{"n_layer": 14, "d_model": 384, "n_head": 4, "n_kv_head": 2, "head_dim": 96, "d_mlp": 1536, "vocab_size": 8192, "activation": "relu", "norm": "layernorm", "norm_place": "pre", "norm_eps": 1e-06, "positions": "learned", "qk_norm": false, "attn_scale": 0.102, "bias": "all", "tie_embeddings": true, "parallel_block": false, "init": "uniform", "init_std_qkv": 0.0349, "init_std_o": 0.0349, "init_std_up": 0.0349, "init_std_down": 0.0, "optimizer": "cautious_adamw", "lr": 0.00077, "lr_mult_o": 1.56, "beta1": 0.9, "beta2": 0.95, "lr_head": 0.0069, "grad_clip": 1.0, "warmup_steps": 292, "schedule": "cos", "final_lr_fraction": 0.1, "batch_tokens": 65536, "seq_len": 256, "doc_mask": true, "train_tokens": 902600000, "steps": 13773, "dataset": "wikipedia_en"}
MLP neurons of a small language model. Each row is named by its layer, matrix (up: input weights) and neuron, and shows model dimensions 192-319. Each number is 128 + 24 x the weight over its row's rms, rounded and kept within 0 to 255. Numbers have three digits each.
Before each neuron's rows, "fires after" lists the tokens most often just before its 100 highest values on Wikipedia text that the model never trained on; "fires on" lists the tokens most often at its 100 highest values on Wikipedia text that the model never trained on. A number after a token or word is its count.

fires after: "." 53, "," 37, ":" 4
fires on: "0" 40, "5" 18, "2" 12, "8" 11, "4" 6, "3" 4
L5.up474:147134092166152146106114170115142150144127157170091127125160119133109115092135132140133189129155122153118140091153121081120134102141118109118130142130133153133126146114130114144139126115085118159134111143153104083151140181114121155101103160138132138159161136091153156140109148126080182109094145129107171131143137120102076110110127140113100115115126106179115109092116136125164101155123

fires after: "." 46, "," 14, "1" 4
fires on: " The" 36, "," 22, " he" 7, " Although" 5, " As" 5
L5.up1008:156100121125128165116151162123143142111108142152099155130105140158127141143108122144145153104148132149117115136159083136157126128138133137117120088094140090122137145113134137128118165114122128129108129139134109097091150162145124091105089072136129162140141132112165151121116153132110180132150134134106153145157143136090092152108127104116111077083138162156122120114063115136119123143105

fires after: "–" 33, "-" 14, "1" 4, " mid" 4, "0" 4, "=" 4
fires on: "-" 43, "1" 39, "–" 6, "\\" 4
L5.up1354:122171123149133154115118156129113146136089162082099127133121130153116147131127143112140116153087146110138126141101074098074122143089097105149158121138124090114113118153157156174168130123123092121097095104125123151138158121128117159182154120104132098118149112149154151114102101112153139107131129144135097174138097088091135138116124130132101095103074131148114150085175155165101095133128

fires after: " " 68, "0" 10, "1" 8
fires on: " |" 73, ";" 15
L5.up242:149113115088175131106156111147098100132103137131139168124144115111112148141135125172142131111115152132153102128132109106137146112102115160114147129149157155139108165141136080155196140120146113127128079166144111095124126131136138125141126135131122133123171145134153123133108111124135148133132134110143142160121101052135115124163128136126092103143102141146136119097145149122107104205111

fires after: "0" 17, "9" 15, "5" 12, "4" 10, "8" 10
fires on: "0" 21, "7" 15, "6" 13, "8" 11, "9" 10, "1" 9
L7.up371:154133149151099145132121139106166102152144139164113074128151128078131129132127122150114130097170112162124163137112116135074091089164115119097097127120129109111078147095143123151130060145176137165084098121141060092125162176144114149111125151131119139119113136123143139184108148182105139108098064171159126136122143158098108130143134150120119150086157156097084139138087133133126118117134

fires after: "0" 76
fires on: " |" 60, ";" 12, " of" 7, "-" 7, "in" 6
L6.up1393:173110148130148084128138127075115137146152091145132154118149122107111151119126148139177076122123113093136126166138069167101142126089118157086199138118180150132081156114158166135174092150101114118143097105119094082128164115096154151176137094066153152100144170166141159157113113125154157067080131109154106141116115113130145136147113118129080138103080137117148110101144149123124107150130

fires after: " " 36, ")" 11, "1" 9, "0" 7, "3" 6
fires on: " |" 100
L5.up611:133122138133175113112120096108091092155101160131147119133170147094124123129118131106098123102096129144120101128132166119169161076094050183127130090164121123132127090141124085141190099154141120128104108135100112158126156159101122140104149082133127126063118131116131141116121192108116120133120110124144119131135100121161125098108134151106076092128126082156143101138108125099110092139105

fires after: "," 22, " made" 10, " with" 9, " to" 7, " of" 4, " career" 4
fires on: " with" 23, " the" 18, " a" 15, " making" 6, " in" 4, " their" 4
L7.up496:146163165112192136184148170105116072157109146134156113136157126127098112120116155106109185143125131145118116115126118156133085112174129164094117143114210120128099160116141129134161113135112110174112162127188115103102115130138110125092119117147109119170130112146160145140064128116094195112108101140136115172138118116091084150161114157142105133119072145132089106136139120111144110122136

fires after: "\n" 56, "-" 7, "1" 4
fires on: "-" 64, "," 8, " Website" 5, " (" 4
L2.up635:084138109153114129129174146127131111092141148163141127132119127099108191169150136135151120156102140137153117176076096168140074152102080121112159134107175093131149134141125136115137119114117129120142146130124138106141149146146165124139161150093136129122144157147123147122104134153135120098124133101086112156131172117108157158137130104112094107121107114098177097096152097141164120123075

fires after: "," 40, "." 32, "2" 5, "8" 4, "1" 4
fires on: "0" 22, "5" 22, "6" 10, "2" 9, "8" 9, "1" 7
L5.up1415:113144088193107142117119164088119147109101162165127120162133128139118131130128109143081195123165143200128123071142121138118121115174127132135083120158111145123133163102137144146165125135089130156137098181116124113113156193131114129111139153139135138109144106112156076133112134091070141124142148132109150158109124105122116116123120144112086119120100148176097126049091129135171120135102

fires after: "%" 45, " round" 6, "W" 5, ")" 5
fires on: " |" 100
L6.up1460:132086119115104156111146119134137112152120141106137151149113134150133096131124131130112161125139118138130088111139145138151095109154100167140081069137149133103145161125140122139180108120100133149114121150117103149126141125049142091091122102146172096165139154135138141134141153130132125086146096124119150142104111115158156136110123064124110078119100121167152122129079167070103128145103

fires after: "." 62, "ly" 5, ")." 4
fires on: " The" 63, "," 19
L5.up768:132123121155149127101114152125110128092189160123082132112116138069133113138137117113137168120176161149137077125150135080141074121136123148127125144124127102083177119112151150158097127094125140100138141163136134105098137147140126127138095107115130158150139142110094172129150140173115143163121136129131155107141110143078094162093124123074148149116126136117105128111083118124138114156070

fires after: " " 49, "." 14, " |" 6, "0" 5
fires on: " |" 55, "." 35, " " 6
L5.up73:136124123106126159111104127160100149121172150104136177120150131159107139092110141123127114141106131121113159136132096093099133164074133131123179139162162142137127127171168131143149112124118096146151094143138146113098144112101118146131145119148150171143146123144107143134112149134108112124090132147128067146110118097100124124170125107130101137161102138114081147123165103120107088148097

fires after: "." 29, "," 14, "\n" 12, ":" 8, "6" 4, " " 4
fires on: "\n" 36, " \"" 28, ")" 16, "\"" 8
L5.up476:133169113122123125107098160127109138138102150129102144129091100159066165104118140120111155159132152124104127075137120153181109169137154135135125146101196119089142144141115106152132140142099111119190125232131103105124155132130102122136085128108124168118105169135139131143097153143095122128145136117164129101111141109087095088125142136112146083072089109175082136084069145149144105121158

fires after: "1" 13, " in" 13, " of" 12, " non" 8, "-" 8, " |" 7
fires on: "-" 29, "–" 11, " R" 10, " +" 6, " \"" 5, "R" 5
L6.up554:115139132111154134089165114154175107080136136114128162123165159111162223138138164111165123130107198114138161163089123113116071132145077135136113120146139099094118123187127125144147136132129081154103148139076147124117153148147148139121164129127111123107142092140133083132101159129133098074153119142144102146099084081104110135124136121120139082143117174137121132108151106143124118151092

fires after: " |" 31, "\n" 24, "|" 20, ":" 9, " /" 6
fires on: " \"" 70, "==" 23, "===" 5
L2.up721:155100134135112134093134142133111130107131135082141151144124132119148181099115138124172139143102146123177089100111101135131099129159136162128133129152157099111084139127127111112124145116106150114131100130117127147134130127130126151094113125116112109134116186152144105133127184129092117131112117156119090118112123095084120160117162099110123093127102138117144130146152125142115101147121

fires after: "\n" 44, "==" 22
fires on: "===" 32, " " 16, "il" 12, "==" 10, "ci" 7, "\n" 7
L6.up252:170146153135092133113138168122148179163154164110132152119160179121115141114145133129135119166158162104132117106125119098130155138142148091157119141119103160089081121149147110112096129114177100132159083098149151127186113135132134162156113115134100113126122184143089138130120128127153135146116123174160132153118130097098091156146127125101130130105122126129155093119150071128139125134094

fires after: "1" 48, "." 8, "\n" 7, "P" 5, "8" 4
fires on: "9" 28, "8" 19, "\n" 16, " " 7, " C" 5, " Li" 4
L6.up1229:105171142119122133115143144102131127130143137124126131116126100131121171128135129132196110181132190110110133157145126143111132140161125120135167107082109124097124120127129174145106120106100113134160111133139125128069111159101123173107141163098115136110128094107114136096132152119116133164130125163179082165110137097096134113113114090129167119110097140124085138131121164155100132118121

fires after: "." 23, " However" 13, "," 13, "2" 6, "m" 4
fires on: "," 28, "." 27, " when" 5, " however" 4, "2" 4
L2.up692:167107136144145171102121170121097103147163167148125134124091120170140121106116134143164116094138142149146125156137093098139089143106133135135197153147189142090116149132122121125132132077142158146183095142163115096138151129106115125101107103138132168183182099136120136125109122169123162118093123128090148156130173125052059148142096111133109104131109127145071131131113132139092104130105

fires after: "." 64, ")." 6, " However" 4
fires on: "," 18, " She" 15, " There" 11, " In" 11, " However" 7, " According" 6
L5.up957:144112131174083115118117133144118162147171150107112144148093172199098114145115144105137141131132184123175103130151136128121105150157074182121157119146131145112132127122111142135151125128129133129176155162129087107093131137131124122150096113140133148186102073136084128132113133164136129178143137112096151098129118091102100146151131093131146106116122138119104115148113134134110122133116

fires after: " and" 27, " /" 25, ";" 21, " the" 4
fires on: " (" 24, " |" 23, " in" 11, " is" 8, "," 5, " being" 4
L6.up454:114097106126125130149126116165130086098124141123127129131175146130132173139126116128128188171098116132122089112126123146102153156091108140083158093136176119155144137138130136123127132123066138157108139183141086114164138123114142114157118148134164148142169116149127107109117121157114131117114140155157170136118124111147090129134146143080109117170088136179137141143163143096154112125114

fires after: "." 15, ")" 13, ";" 12, "%" 9, "+" 8, " −" 5
fires on: " |" 88, "er" 5, "s" 4
L5.up518:109138141114103177124126096099120108171148132132087156124163145110122131097108110170132153135115118131129079118134163126136130114123157184087123108105179123144131181096144098173125137113147097118131128183167127077127109140093137090074122109116167142157148089126127139120115121184090154131098141127166124154134127121101153132158118102103147139160099134154105137101112170114125121125129

fires after: "," 22, "." 16, " with" 9, " to" 9, " " 4
fires on: " with" 37, "0" 12, " a" 10, " for" 7
L7.up1086:136164124123164106131106112127132112127140100135136159119072136151080151144134103118105199142143170157155150100142091136123138160186114130108128132114172121095107160162140090127142130119140061125141114192143124076152132136121109151119166146153159137097154132149147122153119141110103141119151133118107108154122105107110085113117148151122124110145124128152075123123145143126123128191123

fires after: "0" 32, "," 23, "3" 7, "8" 6, "5" 5
fires on: "0" 43, "8" 6, "5" 5, " " 5
L7.up1402:174149153171135179138110137095141083166157162190113100138106109110190144113123142119156120152122112150146093119123117117083054131134114141101106096135119129138121167148125123113096115149093154143133099140120127110140143179168119170151090168131143143172136147133198146127108154138088173127130124152153146153111117123105116115117102140117130129128161144163123141076095148107113122164111

fires after: " (" 27, "," 23, " one" 9, "0" 7
fires on: "." 29, " of" 18, "0" 16, " " 16, "1" 10
L5.up961:089150129158116117093122118107124081107154121096122147122166126125116152113152153130191145144099107145166125145124068138094122082122145145109121101130106128123105156115155132138164122146101133093082125146119140080126165124104107139122161100101121141139137152134163151131104124153086134114104070121119147151130119058122093133128104155112111140149119125116146155113130150125097118152136

fires after: "1" 51, " " 10, " and" 9, "2" 4
fires on: " |" 52, "," 21, " in" 8, " and" 4
L6.up1169:158112102141133130162114111190100102088151185118106117129172131103121106119157140112102106130121116105126110164151112139116169125100118103109128113154167110145152130150140135154163120133132090149089116149106137112128116123147130105166112127141153185119120153139141119152145115121130089130107099161150141145134160091131113136144126085103142104125094112141117149111143135150083128147099

fires after: "1" 26, "2" 12, "4" 9, "6" 8, "3" 7, "7" 6
fires on: "," 92, ")," 4
L5.up1324:141110146129113115124127097166110121122123137081112131115183128195143116169154122066112102141087128112146115154136128126139097145126107149116125129102132123104168132140127113138143128141103109115108137127132134151152093123123108112185141146093146126082100160094102117116141120110161101124118109139151126088118096118119125136114150115097127102166141098135154122095180069145121139154117

fires after: "." 35, "==" 13, " ==" 10, "\n" 5, ")." 5, "," 4
fires on: "\n" 69, "," 12, " In" 4
L5.up681:138146148069116138116114145137142133109121164161125156131178128172137146162147111112117124136138175098124164142104134162121092148180156111123124111091099129108129136134121141164122132132127094153194103176164155152148140149116135152161128128100111151168133095119117117131115135120094159123177074114140138122126137134086122127122106183188148163114107120155099120116101111120082129113102

fires after: "5" 28, "0" 17, "2" 10, "4" 9
fires on: "0" 33, " |" 27, "2" 7, "5" 7, "4" 5, " " 5
L7.up679:147133116129114139112119143084123117124161184168140129125162104137119133161135119111149162114124155157103067146114156161092084116156110132162130123135159139101125144126112157122138070142140151161130124144107155113109136169140182145124155129094161138103132149115152140090108154181111128119139099139156124095140143115053121121127111114128145132153078123162103115103117183083125090104121

fires after: "\n" 38, "-" 30
fires on: "-" 38, " Website" 7, " Preced" 5, " List" 4, " Number" 4, " Rank" 4
L2.up1121:110167144139105111146126150147111119139182115128120144120121082107118166108122139131183119120139181130160114165127087149102110104130121111069145152098118131107111141110116191124141139113110143103115093154125118081169150133153150111123166159084133132142159128116130130128100124165114129089114160138154133091115148147092133113106098120134079122128138163113131143141117122134088104117084